config = dict(
    d_model=256,
    n_kv_head=8,
    head_dim=32,
    d_mlp=1024,
    norm='layernorm',
    norm_place='pre',
    norm_eps=1e-06,
    bias='all',
    parallel_block=False,
    init_std_qkv=0.0396,
    weight_decay=0.5,
    decay_shape='linear',
    seq_len=512,
    dataset='wikipedia_en',
)
MLP neurons of a small language model. Each row is named by its layer, matrix (up: input weights; down: output weights) and neuron, and shows model dimensions 48-111. Each number is 128 + 32 x the weight over its row's rms, rounded and kept within 0 to 255.
After each neuron's rows, "fires before" lists the tokens most often just after its 100 highest values on Wikipedia text that the model never trained on. A number after a token or word is its count.

L11.up972 [148 135 163 138 123 137 123 161 186 173 124 114 125  89 141 135 115 138 112 137  91  70  60 153 109 168  78 114  91 140  95 103 111  93  60  79 147 160 134 105 138 116 143  79 106 178 136 160 110 113 144 122 169 126 126  88 130 132  45  55 181 120 160 160]
L11.down972 [203 104 107 181 145 127 153  64 173  89 116 121 138 139 132  44 103 135 159 160 160 192 144 122 134 151 106 144 129 116 126 138 105 142  73  93 116 167 154 105 174 151  46 106 166 161 111 147 164  19 103  84 135 145  70 178 123 148  91 138 124 134  62 133]
fires before: " | " 30, "." 18, "ly" 4, " |" 4

L8.up832 [162 145 158 148 159  62 111 137  97 100  57 156  70 119 130 123 191 127 176 149 124 122 115 125 182 167 116 101 103 109  68 120 145 110 147 101  85 134 184 120 168 114 109 147  91 129  88 123 116 139 115 148  96 125 120 130 170 145 151 118  90  93  88 157]
L8.down832 [194 133 161 100 120 171  93 180 153 139 212 121 112 150 122 150 166  79 134 112 134 114 161 152  70 141 139 163 111 109 135 108  94 152 112  39 129 152 121 136 152  90 178  97  87 144 141 107 148 137 124 149  66  82  77 137 151 130 123 147 180 155 147 116]
fires before: "\n" 42, " |" 10, " | " 6

L8.up773 [169 159 107 136 139 175 157  94 100 110  79 133 147 192  48 116 125 119 120 160 167  86 158  57 174 149 161 110  80  54 109 116  81 145 118 150 156 119 174 114  78 207  84 137  98 156   9 172 140 112 111 127 161 141 127 111 141 144  82 182 141 166 129  90]
L8.down773 [160 149 105 132 128 124 108  93 116 103 157 147 140 129 134  80 161 138 151 157 116 138  40 175 102 157 108  74 186 153 168 110 125 110 101 169 122 132 109  65 141 163 161 139 116  98 122 105 127 126 108  93 121  88 119 127  84 122  95  95  76 133 141 183]
fires before: "1" 13, "0" 12, "3" 9, "8" 8, "2" 6, "25" 6

L8.up354 [146 123 167 135 124 132  57 128 104 198  81 124  88 174 103 115  96  83 181 123 117 126 137 126 172  72 124 192 136 182 189 130 115 135 110  94 152 142 146 167 101 128 190 130  76 138 136 110  78 133 104 118  94 118  60 126  62 128 121  93 105 117 135 122]
L8.down354 [123 129  29 168  73 175 172 124 122  92 134  94 172 127 150 112 147 128 132 150 122 147 191 119  60 202 198 169 193 135  82 121 139 150  82 142 152  98 192 112 140 124 164 122 109 147 113 126 105 145 128 156 158 153 150 115 134 174 111 175 178  91 144 133]
fires before: ", " 35, "st" 5, "." 5, "al" 5, "8" 4, "995" 4

L12.up396 [200 124 133  85 100 139 132  69 156  86 138 129  87  79 143 140  99  79 105 156  78 123 151  63 128  95 124  93 161 176 145  60  99  98 143 118 104 125 145 103  91 124 116  63 119 127  99 165 156 122  80 171  99 151  81 101 122 155 147 123 135  89 154 136]
L12.down396 [137 124  81 145 104 174 134 111 106 156 165 206 116  73 131 139 118 135 143  77 144 127  74 133 132  88 160 104 134  93 134 156 168 129 127 141 121 110 147 141 163 187 116 191 127 139 172 177 105 219 134 143 115 115  88 129  95  88  96 174 100  57 171 129]
fires before: ", " 36, "-" 9, " September " 7, "–" 7, "°" 6, "023" 4

L7.up665 [141 137 103 112 114 140 113 111 104 111 126 124  67 130  60 142 159  64 101 142 141 112 167 138 128 121 152 142 116  56 183  76 129 156 146 110 103 138 147  76 123 137  99 150 187  74 111 163 122 144 122 103 116 149 110 119 152 142 134 133 161 164  93 107]
L7.down665 [144  79 136 113 150 195 132 203 143  79 123 136 183 162 122 181 126 110 102 139 144 127 137 123 204 114 143  81 121 122 123 119 152 172 113 144 131 144 111  93 124 131 115 179 134  82 124 144 134 138 127 128 134 151 116  85 119 101 115  81 143  99 113 112]
fires before: "\n" 41, "\n\n" 16

L2.up241 [188 109 164  86 106 132 109 157 133 192 124 163 217 128 189 134  68 146 120 137 125 104 173  93 183 147 135  91 102 111 106 115 122  98 102 129 121 125 153 144 160  83 110 160  70 113 117 116 138 137 109 161 179 124 118 112 102 110  61 129 117 110 116 135]
L2.down241 [120 118 123 192 108  97 185 123 141  76 120  97 164 124 151 126 174 166 116  83  58 164 103 107 149 138 126 115  37 163 203 173 145 134 139  90 164 135 138 115 148 165 105 115  95 153 149  91 130 131 125 134 136 111  95  69 109 161  56 144 124 152  99 116]
fires before: "|" 32, "-" 11, "=" 8, "- B" 4, "- Language" 4, "| " 4

L12.up89 [148  59  92 131 136 171 122 138 104 146  92 180  98 131 154 140 108 133 127  78 143 141  75 115 151 159 135 103 126 138 173 131 152 146 126  92  86  72 117 185 115 142 116  96 173 137 110 158 156 148 106 139 183 152 118 120  62  70 112 113 159  96  53  77]
L12.down89 [143 181 126 117 162 144 211 142  74 108 101 133 117 148 123 124 174 159 131  61 141 152 206 155 166 107 157 191 136 148 153 110  92 115 141 153 113 105 164 132 114  62 108 178 164 140  94 121 120  77  94 115 170 141 101 132 128 141 118  77  87  96 108 142]
fires before: " |" 24, " | " 14, "end" 8, "il" 6

L11.up895 [166 150 173  52 184 144 122 161 113 137 159 101 153  43 125 108 112 143 164 151 123 106 110 105 108 181 159 175  59 155 136 110 162 103 107 106 168 150 107 128 121 158 121 110 137 139  68 202  93 138 147 111 155  95 115  64 130  97 110  96 132 121 113 100]
L11.down895 [110 146  24 183 112  93 130 169 150  99 128 156 101 115 131 106 157 104  90 174 132 193 126 179 185  86  89  70 124 113  95 141 102 195 120 140 118 180 126 140 125 162 122 172 113 141 124 110 149  90 115 104 105 145 158 136 133 126  99 144 149 100  87 124]
fires before: "." 15, " | " 12, "–" 10, " / (" 8, "," 6, " |" 4

L4.up995 [162 124  86 128  75 105 103 179 157 131 104 136 123 146 121 129 121  88 127 180  79  93 143  92 126 137 150 122 150 183  98 115 117 167 102 132  97 169 142 154 128 154 138 142 132 133 126 115  85 137 140 110 149 148 145 169 151 118  88  95 110 101 164 149]
L4.down995 [152 106 150 110 122 122 142 115 160 109  99 105 120 112  85 112 127 153  80 130 140 133 157 136 130 144 112  67 164  75 138 179 131 113  93  98 166 115 163 165 134  82 173 211 158 106 128 171  76 117 135 118 166  89 210 125 181 143  60 175 134 170 104 100]
fires before: "1" 19, "2" 17, "4" 6, "}" 6, "3" 5, "b" 4

L7.up778 [172 127 123 113 110 178 196  86  79 116 134 156  51 136 148 141 155  76 104 134 153 156 114  32 136 161 143  86 102 158 119 141  99 141 130 106 106 127 130 158 133 101 101 156 150 146 126 126 115 131 110 171  82 129 117 127 139 248 140  86 132 173  81 137]
L7.down778 [202 107 137 131 183 114 131 130 119 137 164  98  86 168  86 106 132  75 140 104 202 108  52 113 102 132 159 159 135 111 141 120 113 127  77 150 158 155 145 109  79 119 120 180 115 155  71 151 116 111 115  89 109 117 166 140 120 153 160 130 135 124  91 104]
fires before: "; " 30, "1" 13, "\n" 8, " | " 7, " | ." 6

L11.up551 [154  76 103 151 193 176 171  83 161 139 171 143 134 146 162 152 111 101  89 114 121 126 104  42 125 141 107 123 124  66 155 108 140  98 126 140  93 148 154 116 148  90 131  96 131  92 126 151 106  98 153 126  73 212 184  88 139 134  90 115 144 121 106 109]
L11.down551 [163 132 170  21 114 120  79  92 107  91 129 160 149  98 151 139  71 126 125 133 120 106 149 162 157  97  97 164 128 144 118 149  98 166 172 111  88 113 130 170  77 160 128 141 108 161 121 119 127  70 132 160 137 118  93 198 148 140 113  81  69 137 158 196]
fires before: "\n" 64, " | \"" 12

L6.up709 [150 164  94 151 138 134  94 179 154 172  93 148 158  97 130 149 119 127  77 186 160 110  68 148 174  85 133 134  97 142 164 171 191  82  80 127  49 163 159 139  99 108 134 145  78 127 129 153 100 131 123 127  59 136 122 126 147 133 131  89  92 166 119  93]
L6.down709 [137 131  99 144 153 158  91  76 180 150 136  87 104 113 129 129 171 113 168  85 164 162 126 120 136 111 124 109 140  78 126 148 174 123 105 117 143 138  77 136  76 162 101 147 124 159 117 173 104 140 113  99 165 103 136 133 202  85   0 176  59 132 164  94]
fires before: "\n" 68, "s |" 7, " S" 4

L6.up337 [169 107 160  69 178 118 131 138 161 144  92 120 127  92  84 115 114 132 106 132 112  57 105 142 146 179 106 168 124 110  89  86  51 103 117 120  92 150 153 133 134 125 158  75 139 111 140 140  90 164 181 146 151 136 109 160 120 112 121 135 125 128  94  98]
L6.down337 [131  71 146 146 119 138 157  84 122 128 123  92 160 140  57 107 127 144 173 124 130 134 160  75 118 158  83  96 106 105 125 149 112 118 160  30 106  77 174  58 185 163  92 125 134 146  97 159 109 109 101 155  70 117 151 134 188 156 118 168 184 129 113  98]
fires before: "S." 21, "|" 8, "|---|---|---|---" 8, "| " 8, "|---|---|---|---|---|" 6, "|---|---|" 6

L12.up330 [167 101 176  86 139 175 146 131 120 126  98 113 163 150 156 100 114 111 141 124  88  90 169  92 155  69 150 111 101 107 102 172 128 123 163 124 171 187  78 154 121 107 148 159 100 173  94 123 126 134 141 151 166 118 116 189  75 133 157 154 111 162 168 161]
L12.down330 [195 156 150 162 146 159 123 107 136 172 110 202 119 131 173 163 102 140 170 168 127  71 147 136 148 168 124 119  99 132 122 197 111 142 115 101 140 166 182 136 126 168 104 161 111 150 127 120 165  70 115 122  87 110 137 123  64  84 143 106 123 122 115 132]
fires before: "1" 14, "3" 13, "0" 12, "2" 10, "7" 4

L8.up1009 [138 128 106  88 135 144 139 125  99 105  75 153 101 100  94 180 136 155 124 102 139 137 128 118 186 148 183 154 176 136 132  71 114 146 115 106 124 192  84 114 108 112 103 151 191 146 114 136 187 121 173 144 131 119 154 158 171 127 145  48 121  96 115 106]
L8.down1009 [125 137 152 138 165  83 157 167 149 184 110 170 204 110 138 157  53 178 143  63  93 139 137 166 134 142 115 117 168 137 112 173 122 144 114 140 127 105 115 146 155 140 116 165  90  85 119 130 142  82  65 106 126 121  96 156 151  68 197  77  90  81 149 137]
fires before: " | " 25, "." 9, "–" 6, " |" 6, " (" 5, " in " 5

L4.up618 [134 135 114 159  52 175 154 162 208  66 153 104 160 115 155 157  93 113 117 159 149 126 135 134  92 122 110 171 118 123  76 141 120 114 108 120 140 143 143 138  94 199 146 170 118 103  35 189 106 137 130 178  85 162 172  84  65  70 123 129 139  38 134 126]
L4.down618 [192 121  74 174 115  98 138 145 162 147  71 174 152 156 133 163 121 134 107 188 115 143 109 103 101 126 160 102 115 174 142 138 150 130 116 149 176 106 120  59 112 186 113 153 147  91 119 145 124 114 166  94 139  41 109 110  94 151 137 133 133 119 159  46]
fires before: "- G" 24, "-" 15, "- C" 14, "- L" 5

L6.up695 [144 154 197 187 130  83 144 171  84 170 125  54  76  95 165 138 142 152 100 164 125 114 125  82 107 129 101 158 115  89 132 102  37 100 142 123 162 142 105 169 131 140  94  88 142 109  93 120 121 158 119  80 156 109  94 137 119 132 141 110 205 197 166  94]
L6.down695 [147  80 152 106 154 156 125 111 152 125 163 129 143 134 106 150  98 143 130 147 178  91 124 120 114 129  84 111 109 133 127 154  96 116 131 160 128 112 167 114 111  57 114 119 129 135  91 122 135 112 101 156  66 126  99 188 185 130 128  66 180 160  99 116]
fires before: "\n\n" 52

L2.up172 [132  78  88 133 152 110 158 105 130 168  86 138 131 154 121 172 168 122 132 151 161 138 209 125  84 135 115 145  74  85 129 118 142 151 111 163 176 123 117  82 108 142 142 136 106 115  86 146 114 124 115  82 152 117 131 144 115 131 100 156 134 110 146  95]
L2.down172 [163 187  89  91  95 144 147 123 148  90 160  72 117 171 118 141 109 122 117 119  79  93  89 129 123 133 115 101 173 113  97 174 134 114 109 149 125 143 110 123  90 121 109 136 195 162 182 108 162 112 107 146 138 109 126 225 121  73 157 106 179 134 105 144]
fires before: "2" 26, "1" 23, "ance" 13, "is" 5

L13.up162 [136 146 155 116 117 187 114  91 100 125 115  85 156 170 132  59 167 127 135 151 150 190 116 145 122  79 124 117 155 127 150 103 129 164 164 201 120 172 158  88 150 153 125  77 150  77 138 101  59 152 125 135 104  91 190 126 120 136 159  96  76  90  83 105]
L13.down162 [121 130 131 124 164 131 133 126 143 137 117  86  95 135 127 142 117 170 195 102 158  97 148 158 118 119 115 179 128  95 106  59 156 119 137  65 109  98 113 178 124  89 137 124 115 176 134 124 124 170 125 115 159 160  12  95 162  86 100 106 115 143 163 149]
fires before: "1" 64, "2" 13

L7.up849 [161 135 154 157 173  86  93 140 146 157 110 124 158 101 121 133 166 156 128 175 141 127 138  96 141 153  91 149  97 102  77  92 102  77 123  96  70 160  89 146 155 128 146 133 138 123  90 115 140 143  91 171 119 103 153 187  96 211 146  68  94 132 113 136]
L7.down849 [143 104 136 162 150 174 174 142 164 104 156 104 127 147 152 141 101 145 152 161 132  79 139 141  90  84 168 145 149 102  87 123 124  99 158 104 129 155 125 173 112 155 143 129 186 149 149  81 112 147 119 124  87 126  94 119 142 131 195  94 171 100  65 130]
fires before: "| " 25, "|" 19, "|---|---|---|---" 7, "|  |" 7, "|---|---|" 6, "|---|---|---|---|---|" 5

L6.up321 [164 163  72 121 193 131 124 143 148  89 119 110 103  87  89 110 156 160 105 181  93 166 131 192 180 177 139  62 150 137  68 124 132  69 151 150 159  82 141  62 151 218  96 127  98 143  42 174  94 119 134 154 128 156 122  77  92 154 103  96 111  99 147 133]
L6.down321 [ 97  89 174 132 194 123  78 136 120 160 125 143 103 138 173  89 134 118 138  83 157 173 148 125 170 107 124 136 156 142 147 127 133 106  91 128 190 122  97 199 100 120 139  95 124 150 146 114 115 145 121 134 134 118  96  99 120  90 139 143 111 129 144 129]
fires before: "\n" 27, " | " 11, "'" 8, "'," 4, "', " 4

L7.up935 [174  90 142 151 110 148 133 129 163  87 142  92 122 170 141 139  69 136 112 146 109  86 118 115 126 105 141 138 109 187 120  98  92 107 127 124 136 151 123 178 122  97 199  70 133 131 141 115 117 109 180 186 139 147 162 110 128  97 116 100  97 167 148   0]
L7.down935 [165 155 155 107 102 135  95 133 111 137 117 117 131 135 112 143 215 140 124  94 119 150 146 172 126 169  68 105 118 136 129 132 218  95 138 129  93 158 186 105 162  97 118 135  72 155 162  63 133 167 108  80 119 129 132 135 107 160 112 166 140  97 171 130]
fires before: "| " 24, "2" 17, " | \"" 8, "1" 5, "|" 4, "." 4

L7.up881 [156 180 107  85 101 127  85 106 131 100 138  47 118 126 147 121  90 143 156 130  74 117 109 112 143 152 140  99 129 130 105 125 138  94 161 178 151 142  62 151 111 142  86 129 116 164 134 130 119 138 124 227  94 163 146 134  59 103 121  83 121  70 169  63]
L7.down881 [147 120  98 127 100 162 128 147  97 100 136  86  79  98 101 153 107 130  95 154  92 103 119 142 179 144 121 118 155 155 146 120 129 118 134 131 117 161 130 117 106 120  96 185  77 141 171 135 128  67 134 165 143 137  90 100 123 144  98 108 152 126 160  85]
fires before: " | " 24, "'," 12, "'" 9, "', " 9, "\n\n" 4, "–" 4

L12.up615 [154 120 172 118 167 157  81 149 141 144  53 148 122  97 108 149  24 170 109 119 146  98 132  86 117 165 121 110  70 109 134 113  49 128 160 165 149 153 163  89 207 165 132 146 107 101 171 124  80 158 144 144 139  95 171 129 149 127 111 120 136 162 110 128]
L12.down615 [160 186 160 116 135 124 159  94 128  86 144 168 116 141 170  87  93 152 117 138 103  94 162 142 104 129 127 166 130 140 140 139 160  66 150 110 106 105  71 161 147 108 105 121 155 132 137 110 114 134  52 165 149 136 128 171 164 141 126 130  52 135 124  99]
fires before: " | G" 12, " |" 12, " | P" 11, " | Title" 6, " | L" 6, "-" 4

L11.up414 [144 122 135 134 119 116 132 124 101 100 196 175 115 202 109 115 154 162 198  91 114 108 127 103 116 147 130 109 111 108 146  82 128 157  97 182  83 103  72 133 129 126 161 147 101  27 166 108  89 138 155 111 153 135 138 156  76  85  93 103 149 150  84 135]
L11.down414 [180 118 117 177 131 112 159 118 109 140 103 139 117 115 138  86 149 117 135  91  87 152 152 173 140 101 150 129  80 182 133  91 120 147  81  95 173  81 119 116 146 187 133 115 141  75 143  73 155 110 136 104 159 114 137 116 158 125 131 156  65  53 131 170]
fires before: "1" 39, "2" 31

L12.up842 [184 124 171  81 139  92 142 128 147 162  82 148 167 138 117 151  56 129  43 121  80 114 105  76 121 122 133 170 154 164 124 123 114  91  92 142 103  81  44 170 124 165 119 117 130 170 181 163 140 117 123 106 108 198 126 128 128  84  75 105  64 164 155 156]
L12.down842 [109 120 108 144 131 114 138 111 159 107 127 167 141  55 125 111 132 134  75 105  87 130 167 146 172 144 164 141 166 128 128 193 109 122 157 143 160 122 132 113 104 152 105 110 124 118 182 103 122 223 160 135 106 137 117 170 149 140 142 153  86 138 171  98]
fires before: "\n" 32, " | G" 9, " | P" 5, "m" 5, "F" 4

L4.up710 [163 177 145 117 169 127  37 140 136 172 133 125 144 156  91 135 123 120 135 180 216 109 150 143 151 130 115  63 111 114  94 112 168 103 150 180  99  87 102 137  95 168 112 101  48 112 124 139 110 137 115 129  74 185  85 132  32 106  78 126 145 154 157 112]
L4.down710 [166 116 114 132 155 146  89  93 216 130 147  91 132 116  93 182 147  95  90 166 180  99 145 187 154  94 160 101 137 128 121 103 151 141 100 141  82 134 139 134 131 113 101 118  66 138 111 177 190  97  39 134 130 128 127  64  65 140  64 133 122  88 124 171]
fires before: "\n" 56, "\n\n" 19, " Be" 5

L8.up706 [158 157 128 138 126 147 137 148 181  81  89 113 121 179 161 165 122  80  93 162 165  93 114 123 136 135 133 142 135 179 131 150  66 105 121 147 120  88  94 156 183 132 174 124  99 136 126 138 149 109 193 116 114 143 155 109 113 122 166 146 112 125 169 104]
L8.down706 [133 103 138 152 103 114  98 116  67 133 141 174 132 108  86 152 121 161  81  59 129  93 153 115 176 139 115 151  80 136 108 152 113 129 104 103 183  93 128 122 102 152 108 122  82 146  53 137 139 135  75 106 117 123 206 131 125 106 162 180 173 154 147 223]
fires before: "\n" 46, "\n\n" 6

L11.up948 [151 106 145 110 155 210 119 188 102 120 144 138  75 119 116 114 150 112 137 155 134 119 177 155 123 142 115 124 152  96 107 106 107 160  98 114 115 132  88  71 139 141  84 186  42 156 144  71  78 144 185 134 126 117 124 108  84 194 118 112 134 156 150 121]
L11.down948 [140 137 118  76 143  98 107 137 160 121  85  56  75 113 187 168 182 127 144 114 177 183 149 138 170 173 156 115 130 137 123 176 148 132 223 142 149 160 163 134 177 160 141 114 113  98 124 136 103  97 118 197 147 132 118  83 152  95  90 126  87  88 103 159]
fires before: "\n" 27, "\n\n" 20, "shire" 4

L11.up123 [157  54 118 114 140 169 126 138  96  66 175 114  98 194 178 187 109 128 142  91  84 125  75 115 141 130 152  87 154  92 143 161 119 127 101 160 102 176 151 152  60 157 139 149 125 127 113 136  41 132 141 132 135 120 151 151 104 114 159 108 163 132  80 143]
L11.down123 [245 106 182 117 143  96 149  65 165 132 183 123 104  83 149 169 104 161 172  76  85 115  97 148 130 178 173  79 106  85 102 134 127 107 113 168 179 128  92 149 117 173  86 173  75 150 178 143 100  67 135 110 124 102 156  88 127 125 131 116  60 205 122  97]
fires before: "1" 27, "2" 20, "0" 15, "7" 7, "4" 6, "6" 6

L8.up449 [166 198 124 142 109 124  52 141 147 134 133 107 169 142  99 124 150 157  64 137  94 104 147 147 108 139  47 160 131 154 166 115 134  92 113 140 158 173 163 101 140 150  91 161 122 126 116 155 118 135 103 210 118 125 191 110  82 162 135  66  98  47 145 129]
L8.down449 [149 140 167 129 110 167 161 183 128 131 154 146 154 142 166  71 107 146 134 136 145 181  87  95  99 181 166 172  86 122 128 129 147 108 189 123 109  88 150 131 143 168 167 115  90  96 149  99  95 148 174 174 128 159 166 112 137 121 136 101 138 178 125 140]
fires before: "0" 26, "2" 13, "21" 7, "18" 7, "1" 5, "3" 5

L6.up832 [167  83 133 190 128 144 144 118 126 159  79 159  86 132 150 159 111  75 167 157 171 106 137  88 139  89 123  86  72 130 115  83 147 154 115 118 124 122  94 137 156 129 184 156 134 108  80 145 138 135 180 126 139 128 161 132 148 176 146 127 110 178  83 123]
L6.down832 [144 140 124 158 133  96 182  72 120 114 124 146  77  86 148  98 192  97 146 149 118 133  76 125 130 103  90 161 135 133 105 127 135  99 117 123  91 113 148 192  87 112 152 154 127 144  67 131 134 128 116 177 122 122 154 161 211 176 152 145 103 183 116 151]
fires before: "1" 22, "2" 10, "26" 5, "39" 5, "4" 5, "11" 4

L12.up374 [146  96 103 118 170  58  99 135 112  91  86 127 134  90 124 125 139 154  76  72 134 170 103 101 113 123  69 162  95 107  92  61 156 136 115 130 125 136  84 147 101 183 141 129 150 105 109 104 133 144 125 165 111 119 114 179 161 173 175 130 122 106  87 108]
L12.down374 [105 161 164  99  75 193 157 115 144 142 162 158 148 153  96 115 147 123 151 184 132  71 162 161  77 102 144 106 199 128 119 177 118 114 126 132 165 122 170 160 110 133 123 124  81  91 139 192 146  99 171  83 123  83 148 132 102  78 135  97 120 171 132 155]
fires before: "." 72

L12.up839 [126 154 145 137  43 172 159 164 120 116 151 157 100 157 167 194 116  70 102  76 153 193 169 147  46  99 122 141  97 115 171 121 104 138 121 130 136 105 164  73  86 120 115  70 153  86 151  98 113 167 174 143  98 151  89  99  99 155 141 141 114 119 144 132]
L12.down839 [119 149 113 182  95  97 138 101 110  85 138  83 139 148 127 120 145 156 151 116 132 113 112  54  95 196 123 188 188  62 104 132 125 123 121 122 123 229 180 174 153 143 118 154 131 118 107 126  91 163 119 170  83 116 116 154  76 111 159 141 136 139 160 161]
fires before: " ==" 14, "==" 10, " | \"" 10, " and" 8, "ing" 8, " ===" 6

L11.up639 [136 186 125 163 117 121 109 133 143 122 116 113  59 129 146  92 107 105 128 128 107 207 150  89 115 132 139 132 124 125 142 107 153 181 125 146  62 163 126 126 118 139 114 137 148 132  48 114  93 128 139  92 156 143 122 116  88 150 132 129 145 122 155 126]
L11.down639 [ 88  84 110 114 160 162 183 157 132 108 142 116 169 144 175 228 183  80 115 187 123 137 148 160 217  62 160 130 112 127 184 115 119 124 154 178 137 130 146 192 113 140  93 101 173 139 163  88 196 100 137  86 131 114 126 123 134 154 134 103 110 117 101 188]
fires before: ", " 42, "." 9, " season" 7, "," 7

L6.up748 [192 140  96  60 137 116 146 114 125 124 117 156 112 158 141  56 130 135 106 160 134 130 139  94 155 120 160 125 116 140 105 133 111 100  85 135 109 152  86 180 169 104 166 122  68  82 118 188 114 106 115 141  66 112 173 126  86 144 169 133 111 134  42 105]
L6.down748 [114 120 139 189 143 165 163 151 153 155 179 111 105 138 100 123 147 163 114 155 123 126  79  63 109 140  99 187 129 125 178 139 131 123 138 188 100 112  49 117  93 214 123 123  91  96 159 122 148 155 169 148 144  84  91 124 100  77 128 131 137 108 158 131]
fires before: "1" 35, "2" 10, ", " 6

L11.up75 [170  87 132  62 182 159 126 159  97 101 129 153 183 152 139 207  97 139 151 124 149 156 146  85 112 103  96 113 143 110 154 112  80  72 106 139 113 157  72 179 183 163 145  93 129 147 140  75  97 134 121 142 135 130 162 163 138 140 109 114 120 143 188 131]
L11.down75 [135 128 114 126 115 148 131 152  91 141  39 137 140 110 118 146 121 133  98  84 152 124 114 169 159 149  83 158  85 175 124 132 105 226 219 135 173 150 116 170 123  77 110 123 144 128 105 133 131  86 174 144 107 151 109 121 115 162 139 106 118  94  99 132]
fires before: "2" 33, "3" 10, "1" 6, " Order" 5, " Medal" 4

L12.up702 [137 114 102 128 117  96  77 122  94 206 168 181 140 155 156 165 114  86 141 156  88 120 211 120 113 132 178 125 134 131 136 134 166 155 131  98 147 150 106 115 122 109  86  82 130  68 132 164 122 153 102  77 148 204  86 207 118 116 135 138  97  97 136 149]
L12.down702 [ 99 125 146 137  97 136 139  67 132 121 110  40 109 155 156 163 154 103 202  97 143 108 101 113 181  85 160 109 147 120 116 174 128 144 136 142 109 122 147 118 131 116 181 120 134 170 140  84  82 159 117 161 104  93 103  90 114 132 104 184 149  68 184 141]
fires before: ", " 60, "." 4

L11.up949 [153 122 101  94 143  75 120 111 108 150 156  94 144 171  99 139  60  94 117 139 141 156 199 128 121 169 128 124 149  97  92  59 165 128 147  85 129 116 108 142 106 144 149 141 108  91 167 134  77 138 155 173  89 163 178 102 128  95  61  96 133 129 102 106]
L11.down949 [156 133 123 168 155 125  91 129  78 122 124 115 140 188 171 122 133  51 109  67 129 102 107  88 133 153 138 117 167 144 126 137 130 142 132 146 157 100 150 159  94  97  60  99 165 151 148  60 170  84  99 100 113  97 102  98 126  62 160 142 162 113  97 133]
fires before: "-" 28, "- H" 11, "- C" 8, "1" 7, "- G" 6, "- D" 5

L8.up41 [149 123 122 126 102 152 161  82  85 135 141 146 138 177 142  97  94  94 117 165  99 122 129 160  96  96 131 138 107 113 177 151 145 154 129 156 146 136 120 123 107 153 100  66 144  84 150 171 121 151 144 106 191 150 114 120  63 103 164 108  78 117 178 192]
L8.down41 [128 124 138  97 105  92 116 132 128 122 199 123 146 138 146 130  94 111 152 124 118 124 169 103  81 144 133 150 159  95 143 105 118 164 128 139  90 171 123 157 140 169 122  98  31 155 127  91 149  83 118  81  71 117 142 145 136  89 114 143 172 139 103 108]
fires before: " |" 23, " | " 9, " | The" 7, " -" 6, " | L" 5

L7.up11 [175 148 126 156 153 154 140 181 125 130 188  58  88 143 104  97 161  74 114 206 114 141 122  88  87 148 167 118 173 125 174  89 102 136 177  69  99 141 111 115  99 127 149  73 109  99 132 152  96 153 139 108  97  97 116  98 153 121 159 136 135 105 131  65]
L7.down11 [118  82 121 133 135  89 147 149 124 124 123  78 133 134  91 132 102 125 155 164 126 120 152 117 195 101 109 140 159 107 176 162 180  98 168 142 107 131  95 152 114  50 136 188 110  68 100 151 107  84 169 183 118 105 141 133 134 137 151 101 151 119 159 140]
fires before: "\n" 57, "\n\n" 27

L4.up583 [156 142 186 141 184 141 136 126 103 167 116  54 104 160 149 115 164 155 165 152 110 138 153 111 182 155 115 121  74  94  93 122 111 100 132 122  86 143 108 155 129 127 116 126 134 152  80 101  77 148 169 171  91 133 137 119 145 111 122 104 114 123 119  61]
L4.down583 [215 145 155 103 155 162 110 144 114  79 106  91 128 172 130 155 150 108 192 123 137 131 163 137 149 130 102 170 101 111  95 121  88 139 105 115  95 159 119 132 105 128 163 110  95 110 127 154  71 184 180 164  71 180 110 151 138 147 149  71  95 110 163  55]
fires before: "| " 62, "|  |" 10, "|" 6

L6.up196 [152 114 135 125 174 117 115 143 165 126  74 110 168 115 126 155 158 112 130 137 198 121  91  65  95 116  98 124  86 150 107  81 101 122 149 117 119  90 145 121 110 209 101 128 123  93 166 135 144 139 122 179  65 119 131 126 100 172 133  89 134 141 113 137]
L6.down196 [113  92 101 111 152 125 149 116 129  60 113 115 133  92 131 144 126  61 119 129  98 195 150 145 107  71 163  88  95  93 173 120 126 125 117 125  29 122 108 138 177 139 127 105 167 155 128 131 112 108 202 121 110 159  93  47 155 120 126 104 175 116 149 130]
fires before: "\n" 43, "\n\n" 37, "18" 4, "21" 4

L4.up61 [150 184 155 153 172  71 125 144 148 109 124 101 109 145 129 115 140 148 178 112 127 133 126  73 180  88  89  91 109 137 142 119 133  99 126 133 119 113 101 112 118 144 163  92 144  90 132 125 141 137 109 173 116  89 128 158 184  78  92  94 132 103 135 130]
L4.down61 [113 113 178  97 149 119 137 163  84  81 162 112 116 129 139 127 170 186 122 137 109 133 120 163 178 138  65  77 164 109 152 104 136 167 112 122  95 149 119 146 110 107 106 150 110 173 119 151 129  72  75 120 135 128  79 124 115 126 100 135 146 103 113 150]
fires before: "\n" 23, "=" 15, "\n\n" 13